Weights of a small transformer language model.
Size: 16 layers, width 448, 7 heads of 64 (1 for keys and values), MLP 1216 SwiGLU, vocabulary 4096, 37.2M parameters.
Training: 557M tokens, 5374 steps.
MLP neurons of a small language model. Each row is named by its layer, matrix (gate and up: input weights; down: output weights) and neuron, and shows model dimensions 0-148. Each number is 128 + 32 x the weight over its row's rms, rounded and kept within 0 to 255. Numbers have three digits each. A neuron's up and down rows have the sign that makes its largest values positive.
A block is one neuron, or neurons of one layer that tend to fire together. Before each block is what it responds to, as a language model described it from the Wikipedia text at the highest values.

Description: Mid-word subword fragments. Short word pieces in the middle or end of a split word, often after a letter like r, re, v, such as consist-ed, pe-er, re-vers-ed, Cre-ed-ence.
L2.gate464:121090169132121102158128102163131110136109147110049099151191120053168116171122115126096123106134123135138157118137120112144165143124142153125116160154143104080193116119087117102131123066137054095109173146070153097105083145094084129089107111084106143148197166147109132143131191097169162126090102132111139148116153179132106108159147175177110125152180165166104148125103174138088159112065100069132114158041131155169084124139161143094088093148131147131
L2.up464:195155139131128151090161144157146127131093120081155125116112115177114144172120151079103154105145163137161122131113139106134105151099070084147137079152118137088054115135113099096167102163099152158088146127111089110135120135177150159103056136122143124136139082110138120140138142120136095164091126139144141106090116126111197119108117132149108114180188198106058182087120207164105142112197189137152096098164133100140124065082112109111070120160170084151
L2.down464:147083120150166110131146100137151070177118099118066141084139092118129138134156094147117149115136120146114148154155139186084176105147171190120091066124145165154136156141117097091164155112143086078126093138106145097111113138107076107117122145094123092098095097123121159162100125165196081137151129132079159173091097123099098131078116181153174091100155159116111079164116156187147117138153179099124109163119132235126144151122166123071073135163146102113

Description: Short function words as/or/an. Short tokens as, or and an, either as whole words (served as, mutualism or, is an) or as word starts (or-iginate, as-ked).
L2.gate450:101098176161093168062170154145122129164195152149086115114076097186096151154098098149105118133118163122098076124128181140141133058109134123186136165138136067176109124166118167131061098135126042116126075093114163126111151169143107096061104105132164170094127144149115142101171170153125107131207067122144153089145152082122101100101096118127006116121128147148081144104106121185119137098065164090133138109070149145124178194141148123153130146142127117117
L2.up450:122146131137112148140132133130147233150088097170093164129141111140157100180106110141085086155146120068126150173024171146142083139083121115082138150137167078085112135123133111145059141126127186121087163122177150171154116087093114110069119143096151173149125108103069169095182091148160140110130176139081142132081116151158159084079133217126088133163161114139149115084071139100066105120183170140091141127112132116194154124157098147168144069124054075166
L2.down450:134163144148133159166189118144135091131115098157104104127116121126137165165131093118142094077123162149124164133121116153074135080084115189136121109140126156137069141081121135111089117186132108118202164158111131053201130142159091124116167070122117167152085166079190088137151138097153134152110128156112077101158131183129107101104130104108131114159155079141148145110165162112092111083194146188158172119193135124096123125152091134062134148147191140077

Description: Mid-word subword fragments. Inner word-piece tokens inside longer words split into several pieces, especially "ric" as in Enric, lyrically, volumetric, psychiatric, plus Mississippi, pursuant, criminals.
L4.gate165:098083137119093096099108146111131120154105112134127096126146058147128101140147174121142143223120104110132134087180155086166074095105156161153110072154151159124194090100151099130151137176153087148103085079150100130088097166125094148137135119171200081144125148136138157132153094120123156122139063057084113176075063119106144091149129129147100064121142148167137084168171173114147106134122152103178120117154108086130109137124150125182102123141108060112
L4.up165:123130132164100077144097073127117116167098152148087084097109079102118162130123119130159121176148139138101123148197077084138190179128161156134112160155160130138131109148142129176124117121181053156161156036182148119187096181118098124093125096103098074160081106139111110173127158104162189136175090157099116129109126175174041107109160081092095145106152151088133155158086179184152136141120128115120095067113158113177129149132131164158114191142146132104
L4.down165:128102166104191129100147064058140154086106111115097139137147112148156124121122143177105134110097125132102113155185130084095159101128137136111170164070181152094131106092117095104181126122117105117210100106121162142163118099097122112141092156110090164111143105146139117138126152141092144137201142170169182148137109137086082118146107112139145162137149093139067136151121077139102145111120115135137140083100108150173164102125055143158175134119181126093
L4.gate428:108091143143102084204107167170116132077156093084113082136152113129150143184146166150134111145123196129139095169159158165171180132149147105109098087104117111131211075120101100148158154156151096143133126088143150073108118172156101072131115114034101099167149109131095127117080120128110135147069075122064149175115169176120079092085184118105119099170159127105088062065125105075136141103091101114117130155209143161119110126099161123149126107169137110114
L4.up428:136147134084111130114156085125133181082141076089186171130093091091146140133108165150107121156128130109126066179125135131136115135183124138118160166114166134147119129079073150129148138151136112103128099100126095081072099104147064085091082107122139156113117164183095168128152153117076075075151124160140127081153085091075131139159112169134136140192134106107119160087145153173117129122084049184137127149167115132167135172141074131156187145115095102119
L4.down428:090145170145087117138120137150179104151088141072135114157163127120101136067142153166079135096091136127119153157101155066103177092103157119141134130184035121139119133134160115117166076127117108104175138097101154099120118170141097076111143118114155171147156092097154146097072075151085100162171145179127070137120123130113158114091136100077144134107162142116149082138105094120140081123095114129137207140155138203093125078086128085169131111106120184116
L4.gate810:148145215150107086098104111068185134080119184109125132176140087122161155149114156149163149083167146189076155124135123094156118101149178128103173141124083077099153125135191119191112138123145079137131130080072112136186129110138075132183121142108090210138144113129120180145162115144110186125109130132113122121041075108139106106140139166136107136196089150064069187053115100105142133128120144113156161169094109086116128139121144124145157095070120124163
L4.up810:115054075173104145140070144172114136134079119078124162133142155170100158170098161090089057172115090099121155123169110138082131197140113163143104100117144143112129104120130152104145111137134121118136154151078075154095144158104098099154165129187138104096096123132109141087134125112122133181150159110131087161225104118108155161158109159090136109150172119143109140154173227199108121172147112122095105134120157133115154104125136162117130143129093093112
L4.down810:096158113125150111131104096134144061151118127110097185146170078079117193068147137095148153150062133128132133118151132125132108119081156144136114077150141094090132193121120133126162173140140090118088157112073095110119113147074166114170204131103149075140092093201134093083104118133177134138151113161111099152120110136077116077181122133119123103096120118122125186138124176145061142123162100154166145101103205146145116115123134160117103111083177152088
L4.gate814:143161154141108108068227106129162122162120144105109130133193106115112109148115146105143159138125128100117156157174147141149114126103097148115110105143129129144125108149155119165106162130079094181109145114127058122096061125113142125140100066155099122091097057132111115123108123140136104147121104102168104149092093115049125150071084090141177061107096108078128125094138124172146123181110160113134080135114161077119120169109136151163138118137118124179
L4.up814:119112138177159032202105090097130100109122141155117181135142116141116175128112175133138100170143120096144142047150172137149142148104113161061141156153102147146099112081122094162104114105123100153153116136137157136145081116110111161150148135158098154139109095153144101141163156112088175101125129064118139182124141107137182133194143113123178177086103074115168153107072129116097128103116087130153146170104126125139096199119111162131119097148145154168
L4.down814:100172136127137126108137085094128116134121144103090093131170136152058132098098102151078194117095117096124170157138114180069147107083117098158223147087156099139132147139096105138139032168129079155208139130177132137190142091156101141083076112123073146094157170121195087158159221134117161107160087114121138068122085118113167140222137147099150111102064175118096140098141064132097112148156150130152135103146120105123137147140127146121118180127127135151

Description: Mid-word "oph"/"pl" pieces. Word-internal fragments, mainly "oph" (geophysical, sophomore, Sophia, Russophiles) and also "pl"/"ph" (amplified, powerplants, telephone), plus occasional " at" before place names.
L2.gate82:177093119093120136070137205137156164097116151126155104105117142169199077103100096149127095159114083109127190183126123152154122169162129083136146128137050137172161123147155127125108186186132118187139127116129168183164101131179113156207082116119068130086122137179110207081151130065118139110207143065107120107121116093118149058156177208165141132116125169154163111071176120108160125120084079123203123181067084130137109116114140138177169127113105136183
L2.up82:161105121092133074084102167109120058182112175177045132100084129097152163118175161134164113105106096165165146089135121110143156089091137143148123125174114088109140131192110140069103157111126172153095113058106178185134160181153121107198127097164134149145153155159111107158144135090081194158136095149123097147132147176112151105129084125139173096191075151123159212132144120146131115131148117099094111172125114150149142113186142119149156112118117188148
L2.down82:147167138132050122124150169120137102112143138141143059146117178085155098186161100094091096102164104089149123149173071134105108091075120107132116121086116167116128156092103126110098163158118085204173136192125098105092134100159074123130095068110121136102137147097138131138115133106105128101099074150077034152112161205138155107179102075123119085140127161165141128128131089167144115064119084154174188161070113205159129138113122141115124067095139176125

Description: Word-start fragment "pl". Fires on an incomplete word-opening fragment, mostly "pl", that needs a suffix to finish the word, as in place, plants, displays, Platinum, pledged.
L4.gate640:145089111085120091190125163104155138142128140149094109126095131100179142116103158161167122124120124051133118119143159141152050156138114081134087185086168117126086104158162117149107115188144067150127092129078189170125157150165124144125132168158095148150103117121151145107153138092088143156147149106136151123088145147130169105120137107123116111113105109146094129089101145134172121150123145109203137171096120139098117133139123121180129090107110165096
L4.up640:156065107133134106183135196139157123149144153148105130110088134083172140192133173153104143132144149080213136058173109093182077150117152095119120150181154125130106112159147157146116166207116076123093161072102121167124134124136172137092106175105113148119154150180122140147148127157093150173121121081115108165047147120088110106090156080229130114098137110133086151114134152132189145114091151121188153145080106171063139127136087101154143109125119099102
L4.down640:115070101140088146166101151132153146136146165109098102124116137092154073189119132126155121109120128110148111119138137100128148118130117135121148156110171118141099104182071080111140120147184110164208153111135171146106119152129147110116110145123118138109094102159135124117155129159061108154104107158143121153074167158158134103177140072146107101141074123128131133120164087134157125068108073103187171142102152166116105121145017146104160124160156168071
L4.gate877:115108108138175172123162153131097122173196129132071155184127125163100132109125114201114102172126134118157161146089158170089082163117137119122142072127110172063164150130115161141128171164065115165075103116141123104143080143106181119146124139087065090181107157111158088153140122117073089144167075141150173099126150166101097109121204119140122093137157149141128132098135133124152115123083075168079153134124094119088147140099148103116090090145133053140
L4.up877:165176128147115084153136139074154069138122144069093195112082168155175123096092106127135146104126134140137131178135101148131134125097208108111083101139082092134150102107112142142129114141106103195144135064151131112113147134112123161146091123089170131125110149177167171150094078126096131133176046119121127144135141161100162077154082176080078119113134073162177143193148083084149177116099193101117126174180129170109132139097098105083091128091141151128
L4.down877:171116123088121143160108155105114151149213138129109107186131094125075122104167175123149134111207130152148175120150101137131094160081120095171098096114104096102162137127074067123090042108149078102146113141090164110101145108082086103157157144099137100111175136151149157125145074166140137140151101191135179074172150157102101056139052163096153090058087167178122135073173094176096183095134130115067147122119108156120107084125005103109188085112157142182
L4.gate1023:154040160088078108104135132112173177154138176077063085149106159148138087140105169095131083092117130091117178132130153136152112108137152081158136120146151097095116090138171144105173198165113092140147120053125138151131124162164080094042177106130144139170158130137163152044177089159125127191135158075059105113069098136134124125147213141133171094144162143148104168152137109111141117128106107120167102164080118172144156132154129103129113134103114119165
L4.up1023:142062077165126139141093150168143157141147201123121169164088116110117129099166133133103107132097089102099119071139124095150103113165076108150075116139151113161126090154078160116131090100115087112104185143151109144128129185158092091087148128145097107155151127138118094150121136195109136138168148120137135147121176172164099136129133098140140161210168206170094105146084132158156115188137164104138181155127177152160126139149112102186155054101176120115
L4.down1023:153093139146092159053128192123185126115156138119118130136117106077144101202098124133093112116085139141141092144095096154155078103159124125160099100138139100132116117154116156083166136129094145115156148107169130101136101137114094112116125201090114203129104142153151128139150080118081125136131133121200122103130150140159124100124140087106082127152114156167143098096124106117191165106156082063146156153118107160089165116164035110165105087094146154151
L4.gate1163:179167156116156127171183175162145130129164148155099089075129122152143110146120140074138129178142144158102130150110130176160075198114184116139123137128121136122127143097093143178166112103152099154103108132111180163181142180141103115112137113113118137177170118121155132127163113098094110115142071092064144124118124191100124065079089131150079108094123123122150133135127179089136132158172122060168115169143103137219083123159143154116140077186125086127
L4.up1163:138119099131131126137112086135156147143144119117070065128135113117131113121169169152112074132116106075189100144043186114151070149083155130187152127067120100142092061086158120101127087115082060160099137051099155066148050181138143157104134154159116164115134108110106135143103071029154086122157119107075099119096155125120088107107129081061090130156187104066091140090075119107128177100088131122112150167071100118103124066160116125090100123098122123083
L4.down1163:109088146111092117113117185085110060145164138128150084086092109112138137148067108115098137068144152170148119188190146133077112111142111129089154131113093116109123117152115129139142156073155163125166059201133133107085142164123129106135128132099088158161085143117108120134137105141132130170160066070118159131102078136122173110125142159122103127120151142095119158198127092087181169145183158096178171118113117112163076107117124139155139128141192152115

Description: Word "as" and pieces. Fires on "as"/"As" in any role (as of, as for, aside, As-ia), also "or", "so", "too", and short word-start fragments.
L9.gate49:125138117132137145183087123146121120163113159152078151112139090176142167143096188092084102168108147103075149083169109084116102166174093160108191105141148123077123214110185128118152110123157081128111122129151196122142122109105061111112160113088143100104148146057093138173126077147158101155102151184131119073118128085184147123090146170142139132169157196148113111098145104112118131107166157109146163139139165146109097134112114158154122098070153084129
L9.up49:150142149151128154162116098136105091114119183141224128136112097155136157133109135133050200190108103095137171122085107137118127131127141149163106124165111075133149152138103149107116095186124185150117158163171119113142121112164107149159139136144141069066055179125127119049137097142152161154100134099105134129153122160153146105123175191109157149167150155097091156040084157136123119174194184138122121127140126152100150105151163106152084089154187119138
L9.down49:076097132152122083149140093166105083118091128168112172103099122151174157160121126069143112131092162114145146138092116168105204162119139133128112078163134134166145079182129101161130085167117105119168134161176077070158165071126165103177116134107146126066111151074127036093151077083178119147155134151134147104108145109176085140152088104079157113128130165088088147093146092106081093175139194107126120079156081173157113178153184134114115090148122151149
L9.gate636:157134152136115088115095190127102156139113106160101088081149143151144056127078126114088122145099172174130102191137131205163114112125084111124150102120178111108085154079104160146109134156117136132077156160113099128119129108105118165148063095129096127140082158137125160060108091199142117102149135135098189069109170125113144043119113152079147116144146053158100124083081113199114074084058126109125136096125151109188123169091125097165101080108133210124
L9.up636:101209118155150113154122104154135154110118150161158074114196177178143127225108132169097115119113104038144134095118124103094132067182110140111144141127177136032179064156178117114128133124086132136120203111115177109162168076165081101125150135113173166063104159141116066105111106129137135146093145117079135089139132130147147160156203168115130087177119097134151097095149124132115151147070145143131150202181144130115164095094187142096138114066170101110
L9.down636:093215106149118067122119121197127093169115097129151127101145117104143131111166112125071110144156149142115132100138199098110122086096111148139142061122111148110135128160138148069105164133125145108165166074075140096135147083155129119120126086063166139096140033138130133094145119189141136118091168155118119103156131123123137111155134155123087140178074105121086136141143148174128130152135173124152122055137138160089089132115117129126138103124136087150
L9.gate701:188175116047122184148174139154184185124137177184102105113074095163216077135121139145142112096115175154162142189148147133122109087081075159131048136147069119118082168137112130170125130109080104159117116156190139168166141146145094090137115171069056108170126094125090154087192123119121149117202099160184166163154103118137133129106142132114117127069120113064130132132154119132089071133087153157155135115090117139156163132154161102116140118133148130100
L9.up701:157154131087121149105154102138151100100106118150082067167095087083117100142150100108127116137139144090121135178139125164107149144126145120124163109103068143143096142162161084159133128155166120157121114100147149123127087124050140135027128109093158151076166193144154084088152099093178101172144169172111170141163158122125127150143163127124113131168104137119035129194115137131189133122128169148096102109174127124118162112135159100149109120103111101143
L9.down701:102134187085147155150136094144084162129167105095145159056125114064146146111117132137086083139096112168122065181166152081051091101095145104119177107108122134163085114050099156096108091074179094147167129118173172136138125152134064093160167142121114054113133115105098116182110155066099126092098180092151105040161102107109128139167097125110110131167162099191119061062127097151107130196124120108140123095124078106151086133141132066159112172108105173095
L9.gate1080:170140150070115142178146145200157109117132153124135171065114122164110085137123158113101111104099175120110186163097113160075096111166134146164143118169082130158118163121136117114065137115081133168058144086133069140142166122114092149082133145137109109110166113117162169134183124163133142100143165185131103158078139114151087136156164140151152108136139118132121153155115115065096117118126110154094103086128144159128157173049131134104098094128122100105
L9.up1080:128158150152118115094156049141131152157136143166157123109132099130129189080171140157115080072122156069098142072120162111097149087106099185173170096175173113160145071133148133122159147187121114159116094113196089116134183126145074124095102126077095146153159144102104153111140059053110152164143192184201124092144107102113160102140108160077154133143080133103085110109076138111151124089159166190130138103135124207093148161109110091092085130097169062109
L9.down1080:134187166156092107137138100136094116164093191113167122123179099175150162101145144112158105131090194111133126119078195123132118082098128131169155162138107067135167142144103149171118110164107097146149162076135107168093138144111075086170079083110131130068134169121084122132135089166140122102121161130109106089174112047109131113095143105128114095108203110168120096100136179104149169098114225125152151149135104130060151123168116154095090108165226088101

Description: Stats table separators. Column separators (pipes or semicolons) in sports career statistics tables, especially right after the Total appearances number, as in "| 36 | 1"; weaker on "represented" in athlete bios and scattered word fragments.
L9.gate6:151074188065105134135198172131119114050113152106104149057110118152127104134156127093164158142130110099080127168139128109123164139129068145108138102154132140111201193108141164064135098148129129159093153132079078076073117192142154122189195046170176076144119124137138084158086084131106153082079155128122166101126125099134144092110098159136081083147112137115147161101128094149140138100152140089201104123111137097130119113119121168054182091141117101119
L9.up6:133068126090129099052100096085163061168074097092165157193094098130107154132115148165128146121134192135137067138142120082086069111138194117119122146182084080123136125148188151178177102114118148147094168130069112135114103146168081115153136120092168108139100109152159133127098138099155168105103064161176076117086184122153132118166119115111050109131130082129168058136153112090074160137153130111107116126110142109136160192137120149099129091169134131186
L9.down6:159144084121079129115136117135163070117058108100141103117150076110101155113059154075131110182122103145131170170094140118053137150091171116153112105110105127088107187121164138098110122141115087070142222093194112113131061106236113141102173138086141054131126151135163144099155157104138111164140141097064078135110126170128130160104115149121098137143140102116124166102099032161115180091146112185143146148171115148218132174114118098139135099158101158150
L9.gate94:164088114094108100133157116066161089073080169083154112136170150140128101208169141118142172150135138112120090130141113202097148104132102100152058137154166093085188117201142136134190141158158145162099058154053068201114158153153109136057117105109101122091123117171114118163129111103114086158112157138110098099139165168146168138078095160135111119162177121162148117111091145116126136121105103136136132110098154057150144152105147145123084129108119113151
L9.up94:096120167155125224124146090107108123153178126129157163092141119158140147103137111167118138119128174139136098120146075175105096086211043164147115139140144075141122092150140144155169127168222149145115133069096122124153112156148129088091141106077112101164098174120194151154120153156131118068138152133151081128100176149118105117098163093162129106132170111121142117087173193136132109132066057183144177147078134115135163077166102147166185163104133088112
L9.down94:143097144083110117117086132133121167132129135073137164112137084119137106115151104073164087070144092092106128143163115148154117130122210173115118143180148127087076090175109160166126087057099137091097080176130109114098171116215150129089092145183111162157104179116088118155125175115153111155129135109073128110079139142121171181113186143173144116069095180155100158157096089131122121167096145094017121135122097150088087122098191132106049081149113098147
L9.gate342:084114087126103188111131176136122149163142143126127159157136098136127147139159112138163124172102134112135126097140101154163145201134042154149112128152114112099104165193129161125118126138121109119120109095119079167158104104088066121132078155117070114138180175141113194113218083163131109077145151131128113114146142078064135127128170166137105159150130128148154129147183100187131177121151086137175129115132130096137126139155114122109127123100175108178
L9.up342:133203081170117087086146128121085132110107085070120134152125127088138078098060148134137145081130117156142115098137124094109163144140125102137164141089112156111129121101103213098123050099114175123119176097169094134123103155127088091089141113164147177173173154174144107084110161122162095081105150115142101158123185147140173113106126056108187180157139135204155207167126139078028091119089060114117133106131170057126135115126127100177145131109109134126
L9.down342:147129166089121085138131167140126050092142096095093116110164192089075180099155216099070093105098062144123144095092127084152115117083205063130138101137206120168097117114106105160120053117126145102147118075114097107140118041096115115157120081107135122119149142062085158122131077149159142111157167131175118120154084147075145137123132161104142092155142101071155136146156144103164107119135159124146167169146102127125143156139088150202157213121153152117
L9.gate643:151129168085106116099117183190108124136124097138130140106215123104126126072127167114153135104104153114143139132092122127151089168201139155170126170193146136088088133104145120116137084165145127097064039173087081140121138151167220155132127156095129131132084061129165119133109089107163208107109155151145131107186122135114173056130138130129121122198145120095144156153087131174102129086142154114112139150094130091141111066139146152041131132093070093124
L9.up643:156122156134126105119123132157128156162184147089135143142109093134130080175101112081190097144123139105109115150093117186113118107128095153141117183147116092117119143084144112111135143161143102146179111095106115177149128071093115102144147130119133073137122093163139155161102117157142114131083115101144141153113106116141116077116116118093074136039088137203089120084116085157111135052115126129080150141103151138108092106104153168139156168151127162136
L9.down643:156187100095163159120154090132121174181138177043120179121117102155108115176137155150178156054117108127164153085159089128102104100181151142139106106177194101095103153119096147202076118177132132120139124157180181132145089135089085135136179124152091135105090107149161091134110133149170111157124102111122133124116126089170174124132092155126107187102128120125148099139117120112142143113083086132143137170135110150138146085163107140159149170129136130082

Description: Word-initial consonant fragments. Fires on word-start fragments that split a longer word, mainly "sh", "sl", "pl", as in sh|ape, sh|are, sl|owed, sh|ot, across general prose.
L9.gate250:096182099143137158163118141101083114143166104086105171123132169146131107187111113115106121177114153116190127165137122187156102126103145136195067117088195151141101108103131158155090107096116106153140151128086186140105134112119140166132099124123073144135155044120175070155103154145066093177123166174121177111083143114128179113163147131091088167083106102100126116132171150095196106129093151125128169136098123063156105128165157163143168128167143096146
L9.up250:096056102126117103114140119110119180146128136122075216066093129127120147171144118122126120112160122063124121095177134146103155168145198137130133134162070181098098099080124160138146143135121147186105152124143101101112184210110146063162128088110151131144164097127153161153052094067053087110116104149161159141040095132143146142105122139152134113154144136098169079152177137172156104118081082111109136147173147123119095145178104148154181140127142134101
L9.down250:072187134118167082165104143126064184066157118114123128089168160189106138135143167140122097126153112110114136183135102181157104173143145101147094139063083137188115113146074193164093169156140100089116149103183112092085085130158167152102113137056118104119161131103142185098155136130161111105120122139139206112119181064171122150157132123158153102161094130183155147119097170120149206103131114096117130160147189172168138149148102123138103172133135157121
L9.gate892:160152151134144096128088161136148083111106132091107078149118127158148081185131149109147053148078135092143137157128145119065138154121102138096177116146130089187163109167180103121132125176135139122071134137131110129152084146174154077120166148151141119139163086117107186086172052176124078122096187129109179120097191053124175116129109164097094125100180147127136214142096102158133064157076084137091099140072122068133139194112146134107156088153157127197
L9.up892:105189141124102099119097119163161145098152124084107135117155152132176105146121169093135096123098102081124158172146151149121145160056100189165162102129172092148141137158168034168106120146151114117140053124100085093167135133180139137115178121100149169115144115113136172140134085165161109191087106111090175131101177090206093079172108085156118141109092124057092137137115159122136098105107167100065134119121159108137169121151135128099134108145195120073
L9.down892:082141060129094129153151098204104112139198102059095117130118137068185093198107135146059148108131110136121121173164148184131108136102122115180115158128096164094105145112087172104106090124137098163202114139113133139114177087084064133159111149150153095074085066151187102167057131105082148139151121112137120102152114174174117112134093068164139109144029108085095159140132163122135169122136164090152113135168165140150136128161060110131162153139089155065
L9.gate895:140149069134118206123045124134119117137133209095112161118144112178161126180172138117198152152063137190148160116122167088104097152097118174177095117123178081170128122154170105116061150093149145115154141139152147179080093111205228144149105164107079090090079118140135143121110168121075125144173154155129144120142096142137166127107140120105127112108164130129118091159126157094132131131094123197101121162112119148146121166171138132151158131117155129158
L9.up895:104130112124106132115108082151115150108126066138100156086169183167106124142160133101138133153152118130127118199157126166153119126140135151122104094144158122175095107060115154122093118160185115165136099152155076080202117109125145170116072148092171083162173090128162201100165153118099158123161102127186166143064080118141112121217092094178153152098108075102135096150085095091110150117150164143185125095116091125146111114128123126136093146137130134123
L9.down895:117166204157109143158122101131179147147075255219131105119178111148136076160153151140099155112125131162116168087091129136118120099164103063162112139161100161101148076135152161140119103097165167158107096122164132118113100076157132126147152148120105131076108166071131171137099114155118125135102125037173097140115140192156110142134142128143143158154116150182144139198118099113109116153124076114119132167143146107114141156171117118051066203140157156070
L9.gate972:141103110042121142181149102117132131162162147154133149111146078163139116154081095177146157149138146136120176069163092153145159153142166192115110136115118165124160176118204187187084085111139087066095134108142185177147145102150123100116093110188100114110146091116103078098136092062084132137167087117118152156160166120135113129202062149105145075108103128109143131106134134101156155108126118111176107165116114118155095177125156146163092050126076157085
L9.up972:121082152155140085132149134101099111164131151118127170143111089128117153111129125087130153172100146126139170124145137117093152151063143120162135215202118108130166084126074130156126118104138086155111142180142186122174145082128139157124119188095109109190123138084129111151141140155084130186188102186102158101093141128101109078075110096163105131104134163170107114052140148170099109122161095137140157122123125165123149086127113076070187162164103115102
L9.down972:123090158159138139179125134066127110071188136240133105121138177096136111129111128167093146147171118115122201130149155127135125122115078115118158168125111158071109143092130101151088122110127169165147138144141071120083180077103128126119159157054125114119183075079118130113155124097094127182134157134095135148167170088124139163072116133067127123198115115107114126198105124147158142131143106080115086100118102082142092174124083092186118101153087087112

Description: "as" token and As- prefix. The token as, whether as a standalone word (as of, acted as, treated as) or as a word-start piece (Asian, Asia, ascent, aspiring), plus scattered unrelated tokens.
L4.gate368:212086131147137113130180126159144115114111180137135133139186164170135102156122168186117080122117154158120079102145114138137093144135113139096122122137099184102163100060206144164137150172117025094140156168147118181127051110137124146134132119166129127104093162141078131102121159220112153151155091154139147143165173157187130173084197177096119105141101078087118120179148161112130061129103125192149092075102173100119115157105123085154077151153172079115
L4.up368:088144131134114143122117135138132187101155078169087157080165094074118149168162118133095107142095107120098088167122098140105123159153111175177196185120108122130113139136081166157064157175122165155074108108124080125160166071188123149079101212151138177068104139089150120168091087146201165113076142142154110121157113163111117200142132171088088151183055076139132126115106119121094162126123168110110123137124076201065133048164144090185088153117153102098
L4.down368:168184117197146105135161114152126177094123149183153116143121029184152101115062117165191140104116083093135142172093123054073009105073195141143120112156113161140113080150122069166160165145076157137141131151129142126153164113163090117035137096119128130092124140142105141104145104115189128103092137183165114144139138128160143133188099123110143097161061155132152151140118123090114117108168112102149133126167146133070102112121143126148120102138197159153
L4.gate514:140150145148122100155068157158129168111094152120112136088150112122154110172084139155108144151151165105120065115110171168124170065129078113125150130122108145110146114052111131146146121163116025108073168122121151180102101093153097154101111147061135176139142118133185159061160119201149138162144125120108190184122081088093122112047191187103120160177149151128103088109091160141100100111101107169179171162143148136147129079095183061135121175132122080131
L4.up514:099133187127128054157069122144127142134065115170129109061200101128159125191108135160097122134141143105110101096120139107094131094140099134119173095118147160129142120066146141156135148137102074094105136089156143216113122090126132104139119129038136204093137123149181161061136112186153135145163155145121176162148125108128141107053184150076159151147152108173132057072112164144117109127111162169127142104141131185154140074064142059099134132137093143104
L4.down514:097166129088093138150139114135107089116150132186170076134151110115165119196148139170081132104132163117108142157130130094079121131069101153146165157128102163082142121105145116157097145152099142118179118168158098125147145081120126069080140092105079157101127179145144163120163120141103134215079107164153124098152131164175106106088131112082147107175103106150143101116117139128157123107094158156154151149189122167127157118066040160109136100152139111122
L4.gate518:155109126039105077136110138142133131084176206141102134117123137134102107120116173146075129228107141103138162189101136154081081079113113105139130096117098098141168108106085128142145092163123117109081120111125159158124113093128156169185131087162109076137110153173123137083113110078134106084111152151120194137119153138158117055114135154085080121146141172193125119093075118105220165201119176116176131097135120149148119113134196094089050120194093109156
L4.up518:096155133057108090172118164167154158093205122177141140109112111198091139097063172150139118121121107083078087183171141167042118087081082143154128098111092129132167119131069093131135120127092086098092080160122141090152134093153104124106122099146114081170077142133124107144132172112117114118111121128122182104133130134170128107138161145119102088138176154163138134108079096123162181181140138128153102116137112118112102089143114124133109110135147159105
L4.down518:132108146096193139131095123111103067154126141200124101138128172146157091066167123113096085124130141121120148121106169106083115135087113151177108148091126087123152120054119178114075087164148099151180124159176155133098185116141087080086080097158123150116121118128115182092148122191116108167165066127089144095153153063110111120131116061115118062150138115161124165145123186104103120142162195146122169097140083161144105128148000141124103134133137126130
L4.gate710:164126095049114095159103188112192078161088128134158154105102093134127127175097168176183088122138119127144137188055117086107148108134104158161171096166150121147131120144154123128125151093079115127081186085166070219114104136066166106134177204148093123122143161115166151129139123142087146117162190128147146141161128141100068122063181162074034110144129117129084100136079118159151048111125168175153152090148062131098138109119159162137078186082122098110
L4.up710:139124125124133120159157129155143108101149106160087113134146141080102098144099116161142125132118018160125169142158185141099149158106072127139154080113074065144060099118121147118063152093129122104164189132132108167087143100062088133094090127126157158156081119069147144050126150159182119147101122131149135103106119149098092068117090131109136186160198112149148122200124140156082070097111068119128152120180090194104104095076083034104109122096169152124
L4.down710:122151142154154168132123079144134096123109137120105097096115139143159109197124154154138149165134099112102117157173127144071112180147136119179184130089104077135119108134124159086168096144111081133127143179158136043138196087072063046115082134163156183081173160084099110125141105124158137140063123131150156162115130144101138115161096108117146168200134161176122157131136129127107126065113078100071109120155093144125098080118081074102113133087180153115